Weights of a small GPT-style language model, trained from scratch on English Wikipedia: width 160, a variant of Muon for these matrices.
MLP neurons of a small language model. Each row is named by its layer, matrix (down: output weights) and neuron, and shows model dimensions 16-111. Each number is 128 + 32 x the weight over its row's rms, rounded and kept within 0 to 255. Numbers have three digits each.
A block is one neuron, or neurons of one layer that tend to fire together. After each block is what it responds to, as a language model described it from the Wikipedia text at the highest values.

L7.down59:125124103154141152134104125139115095046119150167109121086103173181129194157135116121141098135175147223109094120161130134109167114133099087123130133157091130164151155136113137141159132138101102125108099107110164078147175109099156150149192147095112158165158110101100154131182152161125115155
L7.down128:155141138156114132149068107134090125149102146126111130111073134163077093150154080118119155155089141108120190141127126130156140115159140139083151139121122110125097131121127144079155139129168183162162098106082090116153200145171147133134179073141144106134131151141224181107111145112126102183
L7.down318:128143073074089103131146168127185096126120175123068104131129109111127150149130166075121124181073134138133129145150103118108140141101150151084145108135150097194129150093151123081152107106070175114156154129120151168114153126181092162137094146111128186141147107134103126111118181085128199180
L7.down332:151159137138101134068136128092212056173088124135136113159089066114129151078124124129157134104120197131173151092137137103087103147152077165089143141131115139096106111125087117141124194185069090132127146079088135166125125140176112106113141101115123137111104140081136131106177148168066192119
L7.down357:151116115167076133155110124122100076076133054096121126194077141118074141154169138149147148104067120113108143196134136155116143100140193193117055220092091163100070141125070141125131192142135102113165117108097137136130137113127106101131095065148171135134112135105139104115156176118032140154
L7.down408:157123131110082113109163169103120159111105098096107125140082121100071106175135110110156107183127169142100099097138104134142117139109203097074144155166049056131125119096132119192151134114072129212170119120160099136104139146223152133119162071127122149187131124155150118102131096161158098151
L7.down429:178126122168087142098114077150192183137113143131139167111109139099113144163144126101094111151172117079170173107142132132103113084152165155185109070108087183097104117098111176168072121166164132164146113096104121173159133128049136166138104148127136188129155102102102172077190143078162133123
L7.down462:133106056096144102071065087099132141089130185112104146120119182089156193171147134142156125113111112134098099129149104152158152149118113152173161106138112132155153097124144125147110146183135064160124145114111131122145153195062088193098136150146085230132174125086108123142171141097159149111
Responds to: Closing == or === marks that end a wiki section title (e.g. "== History ==", "===Career==="), plus | table separators and a few closing quotes.

L13.down121:161061134137149099064066148151129087153176118128170135148130081076142131170141144150164120130129186103121125129058122158092088127166118152135112160144103100187124086139162099094108178149222068090035129132148144112115118090124137128144141166126117180128116155132086103070125150126139184124
L13.down191:123131146150084160158102109190167094136116127164119106091111120150131049130092185127154163174124109124106150132101183126131147124166100087088113145139168126113110121160111131158078086128144100087119130105179148093132162101094137104141167186121129189149116195138151108148180161166093107098
Responds to: Word-initial pieces, mostly a capital or lowercase K/k, in lists, tables and running text, such as K in Kansas or KEGG, k in kick or keeping; sometimes m, an, or a mid-word fragment.

L7.down22:108150154145179141158163131113045170062107155130071112179094128091165108137166148126082166154052077154164109118168146161090160164182139118112145142113139142167120108182123174114146118129132110148125153098144080167103121108126115102077142086125096175146137116104074127122063091149125149179
L7.down71:101170105090109173123107085094106084186089110108182139076079029058093113135118164129102142106134154120144147102177137119099090163062118121186111129159093121199131132086133137113096116104192127120120120133127130128153138144142140097159152116144133202110126169143120135055140162102105082158
L7.down78:071152155136091123162112073151125148143152147102152077074118127143086110109125163103102074193163102203171091186088101157129139071155171161126117143139142164160110140184164089123123142129132144076226097144165129073132127131152163100155117104105105056196189132100087160119112096133160092105
L7.down159:142123212241131166171118121157131144126139131165116101075072172115124132085108085135146085161135099176192119089144096090081119177141114105135100137135165158087122189129136169139148117106142121113100106142169114089156081122139109169055093123140090168146149150073095107104136086150093165116
L7.down299:111135119177151122158141160086167109104100096141119104092129126110112086121165117185126124154169086160032142083091052092121135075203094162091135090128198141154151089141137098082128105118147103203151116100084154151147111158136148175077163144178120148213117106116161115091170131146139129140
L7.down442:111141138105120169111113109123137126128086160138174109157117135152187116112122065132133133135137128163108184130117117161091113149148131052162162157132105145112121151039109094123138191121138138084089120139113121097159067131137138108143203169175168214155138167113097097190116156066164116063
L7.down456:135144100139071147133161119107132162098166122074087116109153102098159144171106154139117104150193108130151162141145201148168141072137078165096174073160168155070085145096138148114096122143138109079204071101145131145100149131072110176115119158160116047137167118143129153079150201115168166138
L7.down504:086171163055127138130170093128144129099130142114084094126070084099122168122106109117104083128189096146172134107152163135182165150149093175134123072136132111130123126166130147126129145093091101143054116100134125097169092106116069139065128170144110169156105161129089094148162118218123120134
Responds to: Mainly the comma between day and year in US-style dates (February 18, 1956); also month names before a year (in March 2024) and CJK name characters.

L7.down18:114181116115121094156108097128115180093123090084117089186151096111129187116146155112186145115066167150202098128129156176155127136095121088153132152128147150142056094131122188114143115126091091130169087115150142116140105181112104133131121154121126075111112188164144124114141145097101117168
L7.down21:101187089139139135130139153091168159077102125153066130075157134132128123121184088150132125086107144141152112092184141136210143124095121078119102147093185066131093172158130131103100111142085167180102074153160114151143120160110160053173124128140127107190144115176116116172153113112168140069
L7.down121:146110163114046143113132127087110122169137145126135135161157097100084121126101106107083159109148128158045165165157115142152169113121082161147166112118175119113162134148117114090148104102114111085100140180162149149150121163155110126129117061148145179083152141140122122153088151124125148120
L7.down139:120146116175089115129134117104094191125170028157095087124128090171120135121128162181146100110133135141060082127112108049137164164103079169095141142078125195097131159171083097135132141186118112082112131059128102137189099120149103158123164079131127142128143123129110135123077128120114190128
L7.down167:145124140058152137083145102152187195131166147138101112099090092121095137107086120157085126210178123086110116159180129131109103130121088117124125117114142119128131185144124137174123127117174076131211139105129034106180097168121096155149111143075111082058066115163107179136105132097122081089
L7.down171:113123092071123126146142099101092121170103080142120120164111137088139069168157104181107134131112110108098189114142129111151138122068141174136137170129135147171113168139176138128093124201077116234073128127071076097165178075066071138150122109171108123098094135137164126153109142173128121106
L7.down355:139099141068097082122114088146098129158087208163115163159123154138147094104147122154134142141193129121170114152194174070169114098137168163075163135153100150134158140100085085118133143122116173166104178128110069095118148075136089105118122154135169221168146129139124130087080143127096159156
L7.down359:115140072135148109114129133174072096131162064114148194118053113120132144131168152131165107171113040146076115090096149123140096116123127093137090169191125213158148132130117168140144159142150148146186082106096132108164087111128156182147166112084131135136184066154092187129140145094159145133
Responds to: Hyphens, en dashes, slashes and colons joining word parts or numbers, as in play-off, one-year, 2–2, under-21 and UTC-7, often in sports text; also weaker mid-word pieces like the second b of dubbed.

L13.down283:115156144075136131156142097115124119145160171180152131142132138092077104153166164101140176083099123131123121171145118098138118137134108133109155111152099146129182165167097148133158109107144121134161139089105089067099170149137123095112200114121152123109087103078177152147178144152125111149
L13.down445:162135117181120142142171122156139071140120171114096135138177155157139143116058208080113150158119142136111148146177120109097128170093126216121194156180108116138124060151109158068133143150154186083107131138107139128119114097151104073132121089154097145149109105081134165076151163130142194162
Responds to: Closing == or === after Wikipedia section headings (==Reception==, ===Statistics===) and | table cell separators; also occasional mid-word pieces (nick|named, d|am|med).

L2.down118:093123134191087121108120099124134151115128098129139083122128111102140050134126151150129146089068178127197137098135043144124179209072108185041151098145087114145147111166140072105141125150054150157147181133204079143106129148157159104158160138127127145184111145144071124138112160148099194106
L2.down180:162127180100185132090073107135094178111125136207147124164115096141156183133129100128104120126158175170165142177135136107130160030117124079144116139090108120142067138102102168202122164156126062126157131057092150092107127135153121089152106149107091127117141134085166194137096138143116140116
L2.down190:155142124119144125072136120134218093126110149108087171194105089129137081118123141083203123134133184116135142146134159112168141162176110073164112135124159136136181095196138116131126150133113129156106134136156100163095127166137130191125056093124174126098092068136146097156113118121085166129
L2.down288:094135146149088180124157161160192127152121128130133132103186127110096149105160126182121087135105112127133059133179120100158129127120129139084100160162114166183090070096110098101167170148128112099178096098095133112142150151185075070144054128138146161149112152149104088212029109125111119110
Responds to: Suffix or continuation pieces (s, ing, ed, ic) that finish a word split into short fragments, e.g. kidnapp-ing, App-s, Pep-si.

L13.down27:192110126103136155112149136171124158150123094131152158135090066146141148078125109150201131118146123088152118139130110116150132147150157068156099146094110138143147154166128137015128122116105050141191098105137125169103116128128124170134144150134221129120107165122141092071134132076161127140
L13.down500:129160154129105114114105106128099139168140071136150120107168103137126177177126120105101103099095161105070138148116086136120155126122134123141157094099079120166103140163096148110111121123121156131098156189150164164097079172112091133114177141154123000100100110111109109108138142142146127133
Responds to: Opening quote marks, parentheses, slashes, dashes and === heading markers that begin a title or name, e.g. track titles, nicknames, "9/11".

L2.down4:117113164192137131118104091118149143142139153130150099122127144103142092162177161156065035173093127136109087159126158165165166156092130167089081155141153123183120098082099057179129144087150086101165139145120157137110185068111115097114088193111107127121118149156170124103145145080083105150
L2.down65:089106108098122151176170089144114092124163134095115135136136141167156117169169109135123136160120156145127074076134129116176144098147143136127063147156078133107138156198153085155121142126150051213138105170119131124074118167095049097142176134103130204128236137110135164045124088150131116160
L2.down183:165148099187150130133111122101190091164160144105193110136175115134119126117149110121119155112111146134037099121130105099158116170089133142153086143148171099109136178088093088137119194136159159135173031106073107132125114127118146106139116153096109162098165119157159100100122189168091155149
L2.down192:080172147132137156111139116123150115163093153122105116150072179132107084098142187137124186196164087117129124143148082139057134068157104134177051126147125188117156113149123100130156107102091116128196085104096089128130116133129138116106132133079141051067155130133176116084147126125175132190
Responds to: The closing == or === right after a Wikipedia section or subsection title, e.g. ===NBA===, ==Critical reception==, ===Regular season===.

L7.down60:081122152151166149107121128082160044125115112088181127157163100160155115083143113144086119131174123112144096138096156158127117128097067086126145123084188153124111142166101144124123136139079146177161155192083089141114132147170108142130112135092184180109112161134106082143106179136092149090
L7.down85:138138141140131119184098138136095111127142118085155151153117148097098164118145097132124139127168127116123142166117141138112158135099136064133126127115088146117039157126146066203125080160088083117159191138161130137062149174110095168159089165095080138096168143110144149107193148127139041136
L7.down147:092179087107111159137166110144096112105089151163124092141154141160149172186153110120134135183086165093135095045132114155088126072139095102091113152099100167165137114100143075134130107118126133113140138106111120149080115099063133132151135123060176119174126182137137113147157173068125132170
L7.down279:106187134126095153073126135155140114129103048141141123158193096156196187066166081115136116151178114145074114086164174137162162195110121171124161154151135066094131140099127130110075145142155143211110120131121139101158195132038137142055181135126170114122129141078130124124160131126062134126
L7.down292:130115118107143086154190186107174152157096162132105152153064083124158134096094147060101150105093145165123143140102167125155055153154112117158138098099126076118161077105116124090154093138129169120138198148146158102175134106090194160133115130103085153105129164107113116143152199114162148102
L7.down418:167167099122164085098122147144161135138093110105069166169174083150127103157113134114148122099166088092115143104175156158112080166139156087134177098112093119130101202131084144100159067164137169105200150185154093083116129138105133123211153149128114100152139139136103103065141088100120130181
L7.down441:127152132148138154122155190150091065109110106126169159143159137122131110023105070137107116081211116119128129126084088116163110158141160184134153127104096067141135177139140147111119122138045124166147105139172132153115168115114110151128080127119130168199119112181174083151150119117110153155
L7.down505:122126138163173199138045133158105109164153179144174108190161126148137171061101159074128118146082072146154130150153093110096132181029155150129132086142133157108050115130106131119081108107104137166120105131162117159079164085168129092158064150158119096110131106093117161108129121120109145173
Responds to: The t of n't contractions (don't, couldn't, wasn't), often in quoted speech; also "not" after did/or, and verb-ending pieces like opt-ed, say-ing, dec-ided.

L2.down46:196193168128137151084113123106108187143126140169105146119137086101095148033100152137147128133089075145134137125130156136063106141139112107133182171154111143075129121114143158116135160100104122109108123074173078192122126108130126146149184165123121126171117125110147078142122140188160150082
L2.down143:158052169166119143141185119143108127108158128121127109135171181135121135094105098083186153067095136127100133102136087134117094171106072120181176123103136093137146170156103058087129086123099117146139162126161120127095151136114141129176159107075145166113156135123112105115096139086153169131
L2.down169:187150138093111076178179174122106132144152125137163121117165114121126149125127102098128100138088159118112101149118099125125200116181084042161126109060159168167168189182119115122110163146048098154135117104098091116109149175216124161162118095141132199069114100111130062089134151144122143158
L2.down290:169134136177146097157169066149076164087131168147130096137139090119156132107096127075138131116085137175146177139165141077131098118099123136124158135120106146089111120169132136118124125157132106097170172182123129141084135085115134134160160090090084114121172188092070122113111135087183153127
Responds to: Hyphens and en dashes joining the parts of compounds, names and year ranges, such as Nassau-Siegen, well-being, 1556–1559; also weaker on word-initial pieces like In(stitute), pl(ace).